MLP neurons of a small language model. Each row is named by its layer, matrix (down: output weights) and neuron, and shows model dimensions 64-127. Each number is 128 + 32 x the weight over its row's rms, rounded and kept within 0 to 255.
After each neuron's rows, "fires before" lists the tokens most often just after its 100 highest values on Wikipedia text that the model never trained on. A number after a token or word is its count.

L12.down882 [118 115 141 153  91 158 118 157  95 171 161 115  76 145  74 115 183  63  73 167  69 117 137 149 206 121  82 138 145  93 169  87 216 169 124 154 186 147 170 127  66 207 123  98 111 126 121 124 131 147 155 160 170 101 161  97  93 133  88 132 108 135 110 147]
fires before: "-" 43, "|" 8, "\n" 6

L14.down1136 [140 162 125 126  76 133 172 113 117 128 141 104 165 143 126 144 145  81 133 165 133 177 116 115 158 133 197 129 124 128 114 134  88 122 157  83  90 101 153 166 157 121  85  53 137 134  68 173 100 118 149 138 108 160  76 195 115 151 138 150 190 154 125 112]
fires before: "s" 35, "d" 6, "la" 5, "en" 4

L4.down1056 [126 121 139 155 109 125 104 115 129 124 134 168  92 148 152 147 124  96 193 130 145 105 162 140 126 158 117 124 131  96 134  56  88 165  94 113 115 162  92 143 132 104 152 103 117 125 142 126 144 123 118 148  46 142  82 109  93 121 158 116 124 142  87 144]
fires before: "," 33, "." 21, " to" 7, " by" 5, "ting" 4

L4.down177 [107 151 136 102 160  87 143  99 115 165  72 116 102  86 137  80 129 151 102 136 145 135 109  94 171 119 166 144  77 119 107 162 111  95 154 137 106 154 122 149 153  97 184 129 121  86  95 212 140 101 116 134 198  74 167 137 130 115 171 111 147  64 159 165]
fires before: " 19" 41, " 2014" 7, " 2019" 7, " –" 4

L12.down990 [ 83  91 111 186 104 103 148  95  89  64 147 143 125 147 173 116 108 109 128 147 118 159 142 131 148 112 157 162 126 101 120 181 125  86 138 175 154 110 124 133 132 166 199 120 125 123 113 139  77 169 145 163 146 117  96 128 129 153 150 106 133 133 171 148]
fires before: "\n" 54

L14.down652 [135 189 155 176 112 108 140  67 108 186 105 132 179 157 134 132 135 148  92 139 151  79 118 123 107 103 161 185 126 138 115  81  80 119 138 133 144  74 149 107  75 140 126 128 165 158  88 135  98 127 163  96 144  88  69 143 114 133  92 148  63 118 111 147]
fires before: "ed" 18, "ion" 13, "ation" 9, "or" 8, "s" 4, "ing" 4

L12.down971 [137 142  93  93 171 126 117  93 147 110  60 135 150 159 175 149 152 112 135  69 193  93 106 142 116 136 130 124 165 124 107  97 114 126  92 149 125 164 125 126 116 128 125  97 153 102 125 135 122 157  92  83 129 194 141 119 125 148 142  72  80 141 158  84]
fires before: "s" 33, "ed" 15, " the" 9, "ing" 7, " a" 4

L4.down520 [125 141  98 188  89 123 187 149 126  97 120 164  92 199 150 156 111 165  98 110 174 137  93  91 108 125 184 137  96 142 173 106 169 134 155 105  77 161 107  93 119  93 179 142  97 113  93  64 110 160 127 108 117 127 157 133  67 136 122 138 150 110  80  92]
fires before: "\n" 50, "." 9

L9.down227 [139  82 146 126 144 138 185 129 139 137 134 162 138  73 108 185 163 132  95 166 128 166 111 110 132 161 174  80 107 109 152  90 174 172  66 173 130  89 108 101 134 155 156 139 143 154  85 114  82  85 117 136 141  95 130 137 102 144 133 140 100 104 151 135]
fires before: "\n" 60, "-" 19, "ra" 6

L4.down591 [131 102 207 107 126 117 114 111 150  88 120 101  99 128  80 166  77  91 122 124  72 101 151 116 140  93 171 106 124 160 152 109 154  88 139 175 113 143 110 115 118 149 121 133 162 155 115 154 138  60  94 180 144  73 104 171  83 115 116 177  86  98 162  72]
fires before: "S" 14, "q" 13, "ine" 7, "el" 7, "mp" 7, "in" 5

L9.down363 [119 145 143  73 134 124 166 114 147  49 118 119 156 119 161  96 130  81 141 104 140  86 148 132  87  37  49  76 131 113 148 143 150  96 123  71 138 115 140 144 118 185  84 122  94 122 153 116 166 157 152 119 115 150 101 121 144 164 137 106 165 125 172  65]
fires before: "\n" 60, " |" 11, "s" 4

L6.down323 [127 129 139 105 187 163 131 127  86 130 116 139 133 125 158 132 141 127 158  64 110 123 156 157 136 154 126  48 110 144 162 162 121  87  71 123 117 160 202 164 109 107 115 124  98  81 133 131 142 125 183 132 188 120  89  67 130 130 102  94 131 149 141 161]
fires before: "\n" 100

L9.down1095 [160 134 147 148  99 121 157 104 155 119 170 125 150 190 178 133 176 115 155 104 160 156  77 126 136 162  74 118  90 121 144 134 130  99  53 151 177 211  56  64 137 159 157 109  82 120 136 156  94 148 144 120 139 129 115 114 156 222 184 104 141 110 105  76]
fires before: " the" 26, "," 15, " he" 14, " " 4

L14.down1013 [178 164 147 163 191 138 124  95 102 104 112  80 141 140 117 123 127  93 191 130 100 132  95 130 107 144  83 198 136  83 170  77 174 134 105 125 149 100 135 143  57 144  95  72  65 119 171  93 146 173 133 128 155 162 129 108 112 146 129 113 153 158 148  93]
fires before: "s" 59

L14.down614 [ 72 124 125  81 149 163 171 200 130 109 154 114 176 150 155  47  88 127  95 147 130 143 158 131 155 123 175  56 108  54 181 132 131 187 200 161  61 168 150 137 117 157 157 131 145  78  78 156 100 127 119  99 133 117 129 121 113  60 142 125 142 155 107 168]
fires before: "," 12, "." 12, " in" 9, " of" 7, " was" 6, " for" 5

L4.down755 [172 158  76  78 123  56 118 147 121 148 157 116  84 178  62 159 143  95 153 153 104 137 142  94 140 102 155 109 146  99  94 129 107  87 121 153 127 178 123 170 129 155 116 109 131 180 128 151 192 126  74 147 105 142 192 103 163 147 152 161 164  45 135 170]
fires before: "\n" 23, "-" 12, "ce" 10, "e" 5, "W" 4, "in" 4

L4.down1213 [140 160 138 220 133 149 114  86 129 149 134  93 133 121 123  52 154 156 151 108 135 150  96 114 188 166 113 128  91  88  91 121  88  91 147 142 108 160 148 119 169 132 133 149  92 117  85 157  95 168 134 123 114 112 160  85 156  79  89 131 157  90  76 133]
fires before: " 19" 33, "," 13, " 2014" 7, " –" 4

L6.down450 [ 86 112  96 104 130 154 150  89 135  73 106 192  87 137 157  73 115 162 137 101 178  69 135 104 143 125 134 120 178 116 125 189 179 125 128 163 137 106 127  98  96 125 174 150 141 124 122 135 128 146 114 175 120  58 158 174 111 106 133  78 138 138 116 139]
fires before: "-" 34, "\n" 22, "d" 5, "ed" 4

L8.down1091 [164 124 127 135 131 167 202 117 128 117 129 142 130 109 160 123 160 187 125 119 112 149 123 102 132  72 116 103 145 138 167 127 122 139  88 137 101 117 105 137 108 130 133 107  88 174 147 151 139 134 120 139 107  85 120 102 159 137 158 144  79 133 150 115]
fires before: "," 18, "." 17, "\n" 15, " |" 7, " and" 6, " (" 4

L8.down274 [185 141 155 131 168 108 105 123  94 170 154 104 153  82 111  75  98 165 134 137 147 155  95 156 123 110  90 111 111 123 134 143  64  98 132 115 157  88 170 149 110 146 137 151 144 111 129  66  92 107  97 114 108 111 143  99  95 146 146 125 141 106 193 121]
fires before: "\n" 66, "-" 15, "s" 5

L12.down894 [168 154 143 114  64 134 103 142 102 145 146  95  77 148  77  94 102  90  56 180 130 115 115 104  98 104 169 177 155 113 209 133 156 142 148 115 162 175 108 191 136 145 128 110 130 152 111 107  66 116 125 160 105 103  97  98  75 124 122 136 116 100 124 125]
fires before: "|" 30, "\n" 27, " |" 12

L4.down947 [186 167  99  72 137 102 146 135 136 102 148  63  93 132 128 143 102 119 169 136 116 182 161 132 153  91 105 124 144 152 159  89 180 195 117 203 129 137  56 171  82 116  90 136 113 186 132 198  91 102  83 135  96 145 119 117 129 192 116 181 159 164 154 194]
fires before: "\n" 22, "|" 16, "-" 9, "W" 4

L6.down598 [ 97 140 171 125 130 151 112 145 157 120 138 119  82 156  97 116 132  89 136 124 160  97  97 133 118 138 174 131 115 201 106 120 138 120  86 128  94 152  80 197 149 125 122  89 127  95 117 104 161 145  82  86 117 133 175 108 137 107  83 141 111  98 128 153]
fires before: " by" 18, "ed" 14, "s" 12, "ac" 6, "ing" 6, "er" 6

L14.down340 [138 183 128 206 162 115 116 181 129 147 121 133 138 105 113 155  82 158 180 184 174 133 129 136 129 114 116  99  78  88  99 123  95  93 125 129 150 121 122 110 161 119 148 165 125 121 111 117 117 130 106 138 155 163 133 100 147 123  96  84 153 128 152 127]
fires before: "s" 64, "t" 13, "te" 5

L9.down189 [196 145  98 150 138 119 149 143 127 204 171 136 146 103 153 172 147 105 126 106 160 105 113 160  83  95 112 158 160 150 134 109 145 120 156 159 132  90 173 141  63 150 119 140 146 207 138 129  97 202 144 124 108 129 166 172 161 113 112 202 153 135 182 145]
fires before: "s" 23, "ed" 9, "ce" 8, "ence" 7, "th" 6, "ve" 5

L9.down183 [159 106 113 116 104 150 110 122 106 118 125 143 123 145 157  90 123 129  74 133 148 121 143 141 169 187  84 135 116 134 144  96 180  80 100 105 124 143 115 164 100 119 112 100 155  48 105 120 125 180 112 128  97 149  99  95 119 114 140 143 131  80 111  63]
fires before: "\n" 61, "-" 25

L4.down302 [ 97 144 115 161 196 112 156 113 124 103  65 131 146 136  99 120  73 143 127  71 169 133 173 171 167 108 100 126 104  87 126 185 174 103 116  73 125 108 150 154 126  64  86  95 119 134 140 158 123 141 111 161 229 165 104 127  81 125 123 124 127 105  64 124]
fires before: "\n" 69, "s" 4

L8.down253 [123 153 176 100  95 126 134 111 153 149 158 113 135 121 142 138  85  69 124 149 148 142 127 139 165 115 118 127 168 133 143 140  88 101 137 128 119 112 135 149 121 145 141 143 126 107 123  99  64  72 103 106 119 146  96 162 109 102 128 155 117 112 121  85]
fires before: "s" 27, "th" 9, "ed" 8, "it" 5, "c" 4, "ke" 4

L14.down388 [ 97 133 151 136 123 170 100 166  97 143 109  80 114 150 144 101 179  93 159 128 151 155 100 170 189 150 143 151 157 188 109 141 129 175 116 119 132  85  99 134 183 174  86 142 126 132 157 130  86 146 182 167  40 131 151 119 136 171 104  97 112 119 125 121]
fires before: " |" 29, "er" 9, "c" 8, "ed" 7, "." 4

L6.down1206 [157 135 170  89  90 111 107 117  92 136 101 133 132 124  81 107 153 153 120 115 111 143 127 110 102 109 135 129 151 101 131  89 152  70 155 172 147 168 114 164 129 119 124 135 171  73 163  95  79 141  85 162 131  80 151 105 135 180 109 101 129 145 156  96]
fires before: "\n" 28, "," 13, " " 5, " to" 5, "t" 4, "==" 4

L4.down1073 [ 77  24 154 231  99 135 145 154 137 143 128 190 118 103 101  54  99 113 127 166 138 188 117 130 141  91 102 135 145 131 188 123 180 170 154 120 138 124 146 143 151  54 178 176  80 119 154 153  16 134 107 162 158  39 173 162 115 126 143 139 144 125 151 202]
fires before: "\n" 44, " " 21, " —" 8

L14.down1246 [ 94 155 126 162 125 104 176 127 104  22  42 142 146  99 121  90 109 102  87 173 154 128 126 134 138  64 110 145 124 136 139  61  93 170  85 118 126 113 115  72  85 169 136 110 137  96 130 128 150  93 190 141 140 143 134 187 135 119 100  73 103 179 136 161]
fires before: "s" 48, "es" 11, "ed" 8, " " 4

L4.down194 [109 119 188 150 101 179 158 127 119 148 137  88  88 159  75 126 135 139 142 154 218 121  60  86 131 131 167 164 175 136  78  96 101 195 162 127 101  79 202 118 119 116 164 146 147  86  87  97  20 172 176 122 121 164 117 121 189 108 120 153 119 120  96 117]
fires before: "s" 21, "e" 15, "d" 11, "ed" 7, "it" 4, "n" 4

L14.down51 [145 141  97 104  99 126 135  67 155 147 106  97 138 154 139 171 100 165 107  90 145 117 110  99 129 110  76  93 147 129 150 122 171  74 105 155 151 145  38 103 132 156 118 189  70 160 122 160  95 113 130  91 143 191 131 120 131 146 180 152 127  71 113  24]
fires before: " he" 17, " the" 12, "," 12, " she" 10, " it" 5

L14.down611 [108 104 120 164 160 125 165 161 126 106 108 159 155 127 191  80 132 118 145 194  99 202 186 155  86 115  81 153 149 133 154 177 129 129 123 183 130 108  87 123 127 139 149 144 106  99 135  91   5 131 141 120 141  98 148 141 112 164 112 142 126 176 139 172]
fires before: "\n" 70, " " 19

L6.down556 [167 115 133  94 142 120 108 161 130 143  77 146 103 122 152  98 173 114 171 112 172 139 186 128 164 130 130 131 196 143 108 114 142 137 164 164 106 120 161  89 120 187 155 149 152 130 128 163 100 124 122 115 166  75 127 104  88 189  86 122 153 104  97 156]
fires before: "\n" 39, "t" 7, "le" 6, "er" 6, "." 5

L4.down864 [108 111 172 112 144 132 137 125 111 128 140 134 176 119 135 115  97 127  79 130 104  87 114 128 120  70  84 109 138 114 110 183  64  85  91  38  90  96 135 199 114  71 141 137  66 131 181 173  64 103 134 128 136 114  94  93  63 122 116 158 113 149 123 136]
fires before: "s" 25, ":" 11, "d" 7, " 0" 7, " (" 6

L8.down408 [161 123 112 120 123 152 123 142 148  57  89 176 133 108 139 133 115  84 114 142 178 154 151 175 151 141 226  81 120 114 125 106  90 109 172 133  89  93  82 164 214 119 133  27  89 115 115 122 108 170 115 121 152 108 120 128 123 157 149 141  36 107 130  39]
fires before: "s" 21, "ed" 15, "t" 8, "ment" 7, "ing" 6

L9.down1021 [ 97 164 119 154 128 166 146 141 121 173  68  93 119  74 145 143 103 207 117  98 156 140 123 119 134 139 126 166 110 115 185  75 137 126 105 105 138 166 106 173 129 127 152  98 136  88 156 135 123 115 120 116 154 180 114 122 109 111 150 145 165  81  43  95]
fires before: "\n" 66, "-" 25

L4.down1134 [145 112 110  53 209 156  82 112 142 160 168 154 153 150 146 129 127 167 160 154 133  63 123 180  95 123 100 143 121 155 132 142 111 150 114  84 149 135 119 156  89 164 158  60 137  78 104  94 131 155 130 153  93 136 164 121 135  96  96 133 105 128  93 141]
fires before: "ed" 17, "ron" 15, "s" 11, " by" 8, "er" 7, "iv" 6

L4.down164 [ 90 112 122 103 171 132 135 155 120 128  95 121  64 118 104  94  95 138 198 124 168 113 191 203 127 152 136 158 189 138 115 121 140 115 109 125  92  47 107  87 105 173 172 154  46  77 163  61  91 167 157 104 180  93 132 185 122 114 139 119 142 143 152  94]
fires before: "ed" 14, " by" 13, ":" 13, "′" 10, " " 8, "s" 7

L12.down731 [155 101 127 129 115 156 121 110 136 110 171 149 126 123 147 130 129 157 133 108 162 133 151 131 111 120 123 156 157 116 167 106 136 137 140 117 128  73 154 122 131 155 150 106 157 125 140 103  70 151 120 112 141 146 126 121 132 149 160 148 142 117  99 104]
fires before: "\n" 66, "-" 24

L14.down1129 [105 147 114 116  98  86  99 130 155 113 106 133 121 163 152 186 156 159  70 141 137 153 180 122  90 150  80 132  87 142 112 160 152 169  97 102 133 154  84  90 133 156 116 193  95 126 132 243  75 100  97 113  84 165 131  92 155 101 180 115 103 102 171  79]
fires before: "," 23, " the" 13, " he" 9, " she" 8, " of" 4

L9.down296 [146  85 146 137 167 149 147 122 155 107 150 172 157 116 104 105 157 134  99 118  57 158 132 145  84 123  99  57 144 183 144  84 109 132 179 128 140 102 189 178 119 186 124 157 141  87 100  91 101 126 118 126 168  99 173 112 119 179 178 171  97 121  95 119]
fires before: "\n" 62, "-" 26

L8.down109 [179  94 131 175 132 137 125 136  86 161 113 136 133 110 124 114  88 115 141 102 136 119 182  97  80 103  80 116 134 159 147 123 126 150 170 126 106  75 162 167 101  67 138 131  79 100 131 116  71 104  96 130 175 132  77 127  97 171 144 183 130 146 128  95]
fires before: "\n" 69, "-" 23

L9.down288 [172 143 118 126  74 188 117  88 125  73 118 152  56  93 112 103 115 154 175 124  93 163 139 105 137  64 103 109  52 143 169  75  97 182 127 160 152 117 204 119 124  54 128 121 183  55  94 168 121 127  60 138 146 206 118 108 137 171 137 145 141 137 138 122]
fires before: "\n" 47, "-" 7

L9.down432 [147 111  74 129 145 122  74 106 116  78 135 150 138 149 170 124  79 109 123 187 148 145 136 177  86 169  81 106 149 127 132 100 144  92 148 103 158  74  86 137  83 150 184 173 125 167  66 114 102 138 131 112 147 119 175 127 111 165 125 153 139 145 114  44]
fires before: "s" 51, "tion" 9, "th" 4, "g" 4, "w" 4

L14.down1216 [199 107 156  83 110 158 180 162 106 115 139 172 134 126 122 107 185 102 156 160 103 156  98 126 135 160 124 133 126 189 130 147  69 120 109 133 184  44 152 161 121  72 126  87 144 102 119 126 120 156 100 114 134 180 115 151 142 128  99 141 115 163 130  91]
fires before: "s" 69, "gh" 4, "be" 4

L4.down903 [128 147 153 166 183 159 142 119 170 147  88 121 112 141 104 105 153 156 127  97  89 169 154  52 140 116 128 147 117 138 127 157 155 168 121  98 118  75 129 127 107 179 154 155 128 117 121 130 119 115  95 104 138 131  81 134 103 130 199 108 143 127 104 105]
fires before: "\n" 36, " The" 8, " However" 4, " In" 4, " It" 4

L14.down286 [141 249 174 105  54 117 116 177 110 171 151 172 114 165 128  79  93 152 127  97 139  90 154 203 128 131  92 150 143  88 114  73  98 128 158 111 121 132 119 150 162 131 147 191 101 106 104  94 122 135 143 178 124 114 132 144 113 166 141 110 155  70 132 136]
fires before: " in" 17, " on" 12, " as" 10, "ed" 6, " to" 5, " by" 5

L8.down900 [172 124 154  80 119 126 125 154 118 159 115 135 119  98 109 108 167 127 117 128 114 148 157 111 177 196 134 149 102 106 119 146 136 100 133 147 154 131 120 198 143 170  81  87 103 108 122 121 144 148 148 152 144 239 126 142 158  91 170 128  92 100 118 102]
fires before: "s" 43, "m" 9, "d" 6, "da" 4

L8.down1116 [152 158 141 130 125 134 138 121  99 129 132 149 116 154 119 110 107 124 177  91 144 108 143  81 149 125  82 121 118 189 155  85  31  96 114 151 109 142 162 132 106 171 125 119 135  85 133 131 145 151 113 158  89 199 111 115 104 172 103 122 148 140  80  84]
fires before: "\n" 86, "-" 9

L8.down780 [114  98 158 128 161 137  16 142 116 138 125  73 128 117 186 193 107 144  71 142 118  93  71 130 120 150 137 109 135 142 107  84 121 165 147 151 102  96 120 166 180 166 148 105 159 145 102 119 109 150 174 112 179 119 121 116 128  96 171 135 100 128 124  95]
fires before: "s" 24, "S" 8, "R" 8, "ative" 7, "t" 5

L8.down1082 [138  84 130 129 105 143 203 122 109 100 112 171  71 117 140 143 147 156 107 110 157 103 118 131 159 148  83 113 134 127 115  87 164 140 139 108 100 137 139 101  82 133 153  78 189  82 131 120  64 137 143 159  94 124 140  86 127 110 105  90 131 129 112 101]
fires before: "\n" 87, "-" 10

L4.down382 [113 191  87 122 153  96 174 162 166 170 109  99 111 131 115  99 119 139 138 163 178 171 110 171 110  63 163 155  80 106 120 134 117 109 114  88 125 133 123 194 139 100 161 144  82  95 147 115  90  73 118 126  90 150 171 126 196 154 107 157  53 122 115 113]
fires before: "s" 24, "y" 7, " of" 6, "my" 6, "red" 5, "}" 5

L12.down802 [149 121 148 135  76 148 169  95 104 136 129 108 119 124 104 124 140 127 126 165 152 176 128  68 131  86 194 102 170 177 186  93 129 138 119 145 164 125 104 126 132 120 158 129 173 139 154 114  81 110 119 138  78 104 134 117 105 112 116  72 187 158 136 113]
fires before: "\n" 29, "|" 21, "-" 10, " " 10, " |" 8

L12.down190 [100 167 104 135  85 120 153 150 158 152 156  54 105 138 102 108 144 123  56 122 163 104 125 112 184 151 143 171 102 105 121 165 170  81 150 119 161 134 120 132 120 173  97 165 119 145 117 114 104 159 134 164 104  79 105 163 122  86 148 113 156 131  31 146]
fires before: "\n" 32, " |" 19, ":" 5, "for" 4, " " 4

L8.down1236 [107 119 139 127 106 180 110 100 150  85 131 160 156 131 133 134  98 158 115 159 171 199 119 163 144  89 141 104 141 123  94 106 111 122 150 136 100  95 116 143 143 133 129 128 125 116 112 125  70 151 125  95 108  90 142 121 144 131 132 143 154 111 110 112]
fires before: "\n" 82, "-" 11

L6.down1007 [ 97 142  88 162 123 145 126 129 143 156  95  71 165  89 119 151 113 128 120 137 113 153 140 140 137 162 100 100  64 129 135  76 188 100 146 188  88 154 136 125 160 126 149  71 175 183 126 101  56 141 174 166 199 128 211  91 132 142 116 123 112 104  88 105]
fires before: "s" 21, "ch" 9, "ment" 6, "t" 5, "ent" 5, "od" 5

L4.down10 [171 138  78 165  39 137 240 123 153 117 107 107 176 121 166  97 188 143 208 142 130 100 125 167 147 112 145 149 160 123 128  99 130 111  87 107 169 157  72 130 175 160 111 109 117  49 119 159  93 131 111 129 123 153 152 100 152 179 136 124 122 165 114 163]
fires before: "," 42, "." 12, " he" 6, "s" 5, " the" 5

L9.down951 [151  84 134 144  28  89 132 152 133  98 128 112 149 138 167  90 127 138 149 101 139 111 130 146 174 120 137 123 141 125 112 140 133 127  98 141  69 138  99  86  95  65 160  74 123  73 127 194  31 130 128 107 155 116 158 105 163 175 123 128 171 125 114  86]
fires before: "\n" 71, "-" 21

L6.down14 [155 144 109 181 114 147 109 146  77 138 162 123 121 164  75 184 132 158 203 160 165 141 134 178 142 161 139 139 154 136 180 108 131 113 124 167 109  52 172 109  97 119 180 150 136 113 139 135  96 123 124 128 158 124 100 187 169 120 138 119 184 104  81  90]
fires before: "d" 16, "leg" 10, "le" 8, "e" 7, "be" 6, "al" 5

L12.down507 [186 152 149 127 104 105 127  78 116 152  90 113 114 148 157  98 127 107 138 142 167 108 196 144 131 167 186  91  69 121 120 145 155  80 100 129 130 143 126 160  81 138 159 157  97  77 104 117 125  62 180 111  76 162 158 122 128 110 139 107 174  80 130  71]
fires before: "s" 38, "ft" 8, "t" 7, "y" 6

L14.down554 [182  99  68 115  98 134 143  94 101 100 122 140  96 125 146 173 143 121 155 121  90 157 100 109 116 170 149  95 149 112 161 128 146  80  87  89  84 113 124 137 109  90 118 141  65  88 186 146 155 114 197 118 105 236 122  63 119 136 109 111 165 138 184  52]
fires before: "s" 46, "ed" 5, "tion" 4, " " 4

L14.down952 [105 143  97 109 172 129 153  98 121 131 149  98 181 142 129 116 160 106 105 158 173 139 135 159 111 132 102  97 171  94 180 125 153  98 112 197  75 124 177 161  89 169 121 123 113  87 115 124 151 160 162 103 169 165  79  78 127 125  84 122 134 140 142 186]
fires before: "s" 24, " of" 12, "," 10, "." 10, " and" 4, " (" 4

L9.down732 [162 153  95 105 116 131 173  63 130 128 108 100 140  72 106 158 107 122 131 145 104 140  98 104 130  99  76 126 119 116 150 134 124 152 135 147 166 114 116 155 147 101 139 150 102  89 117 156 156 168 127 161 123 123  94  84  81 167 149 143 166 163  71 142]
fires before: "\n" 66, "-" 25

L9.down356 [131 144 112  87  88 188 117 118 157  41 104  99 190 113 148 130 120 128  44 145 170 118 120  52  98 157 124 139 174 123 105 174 101  90 151  92 173 140 155  85  56 203 108 145 143 128 133 146 134  95 106 117 100 141 128 151  91 120 106 114  77 111  96 109]
fires before: "\n" 74, "-" 16

L6.down417 [107 112 141 200 143 166 129 143  75 151 149 104  94 168  89 118 125 181 183 141 154 162 111 107 122 132  89  91  96  79 113 132 141  81 178 167 139 120 151 192 140 117  76 121 123 113 120 153 112 115 180 128 106  41 136 143  85 134 129  99 130 201 143 155]
fires before: "\n" 52, " —" 15, " " 9, " 0" 5

L8.down708 [123 190 155  88  95  81  95  95 175 141 138 140 114 126 140  99 186  94  93 101 162  94 106  98  94 110 137 120 158  71 127 113 159 165 116 125 164 130 161 102 135 117 111 132 135  92 120 125 141  90 144  95  85 142 191 143 151 107 100  97  92 121 107 132]
fires before: "\n" 39, "-" 16, " in" 8, "d" 5, " on" 4

L14.down794 [128 145 120 104 120 132 139 142 104 185  98 195 126 154 126  89 110 102 131  72 136 140 122 122 137 140 195 102 155 148 168 119 149 133 121 157 138 135 150  61 115 148 162  93 135 115  93  98 107 147 104  65 130 186 155 213  99 160 179 122   7 109 114 166]
fires before: "ed" 48, "s" 15, "d" 8, "ing" 6

L4.down358 [108 133  57 128 111 138 113 135 119  84 145 113  95 107 156 157 112 125 155  93 143  32 142 158 154 166 134 123 160 144 171 112 147 130 101 153 119  88 124  84 111 124 167 198 119 147 163 152 123 155 121 133 158 145 100 157 116 143 102 156 146 135  69 135]
fires before: "\n" 23, "---|---|---|---|" 18, "bu" 11, "-" 7, "s" 7, " of" 4

L8.down1131 [149 131 166 139 132  97 127 119 142 124 137 141 148 103 110 109 112 196 135  94 112 154 180 101 119  84 109 133 124 116 142  70 130  70 138 112 128 117 163 150 168 146 144 102 168  88 158  91  60  80 118 111 192 147 100 105 148 120 161 136 175 189 119  60]
fires before: "\n" 43, "-" 25, "=" 8

L12.down608 [151 170 193 145 111 136 148 166 131 211 111  85 102 116 177  93 166 118 165 172 100 149 122 191 187 144 137 160 116 136 151  90 161 120 154 128 131 109 107  84 118 104 164 111 162 122  43  99 166 124 168  45 128 108 111 180 119  93 184 140 167 157 135 179]
fires before: "," 68, " |" 13, "." 5, "–" 4

L14.down1122 [115 115 161 116 105 147 171  95 175 134 109 139 145  96 113 104  99 119  91 129 115 139 123 154 137 125 113  88 107 121 180 187 153 101 154 173 154  99 126  98 130  83 151 100 117  93 154  68  95 182 133 130  99  95 145 109  95 156 144 146 145 142  85 116]
fires before: "\n" 58, " The" 6, " " 4

L4.down571 [126  76  71 154 133  81 183 116 142  61  82 124 127 124 124 109 135  98 120 176 146  61  47  90  98 148 187 100 134 134 156 140 105 174 149 120 106 122  84 114 125 110  77  21 128 176 172 140 108 129 119 114  97 134 188 103 105 131 192 109 120 184  73 114]
fires before: ")" 37, "-" 7, "–" 6, " |" 6, ")," 5

L6.down1268 [ 95  65 141 165 186 116 209 113 136  97 111 106 104  98 131  58 103 122 112 118 152 142 128 133 141 110 114 153 110 140  86 103 134 186 158 167 113  39 147 107  96 115  67 105 127 147 147 137 103 124 110  75 148 124  91 114 135 117 150 152 124 123 155 115]
fires before: "\n" 46, "," 9, "en" 6

L8.down34 [137  98 159 152 101  97  96 123 133  83 138  71 169 132 133 174 122 149 168 121 120 133 142 175  92 169 122  94 115 109 112  97  85 152 111  98  89 118 105 131 162 134  88 111 151 153 130 132 160 103  83 145 153  97 153  97  78 166 130 125 138 161 112  99]
fires before: "s" 32, "t" 14, "|" 8, "y" 7, "ial" 4

L14.down1098 [ 75 123 151 110 140 174 154 177 114 114 161 128 103 147 114 145 132 120 108 172 163 128 114 127 108 140 148 106 125 188 134  82 182 135 108 148  87 119 137 109  99 120 183  39 175 122 134 119 138 168 125 147 199 194 106 119 153 169 121 143 111  68 146 140]
fires before: "s" 23, "an" 6, "st" 6, "d" 6, "a" 5, "i" 5

L4.down656 [156 116  73 134  85  88 111 129 135 135 103 151  85  70 156 125  90  91 104  91 119 127 111 145 129 131 122 135 120 128  91  83 139 141  96 143 157  49 132 100  83 106 124 160  94 124  89 134 178 113  47 110 152 166 171 194 148  85 152  69 103 171 126 176]
fires before: "\n" 29, "---|---|---|---|" 15, "e" 7, "-" 6, ":" 6, " (" 4

L9.down458 [113 110 126 133  64 109 169 104 125 160 159 159 125 122 154 134 162 135 144 100 147 119 139 190 145 111  68 124 103 147  97 145 107  70 106  95 112 116 118 161  87 148 152 123 137  74  60 134  59 139 132 132 140 159 102 166 150  95 164 125 124 116 188 133]
fires before: "\n" 62, "-" 25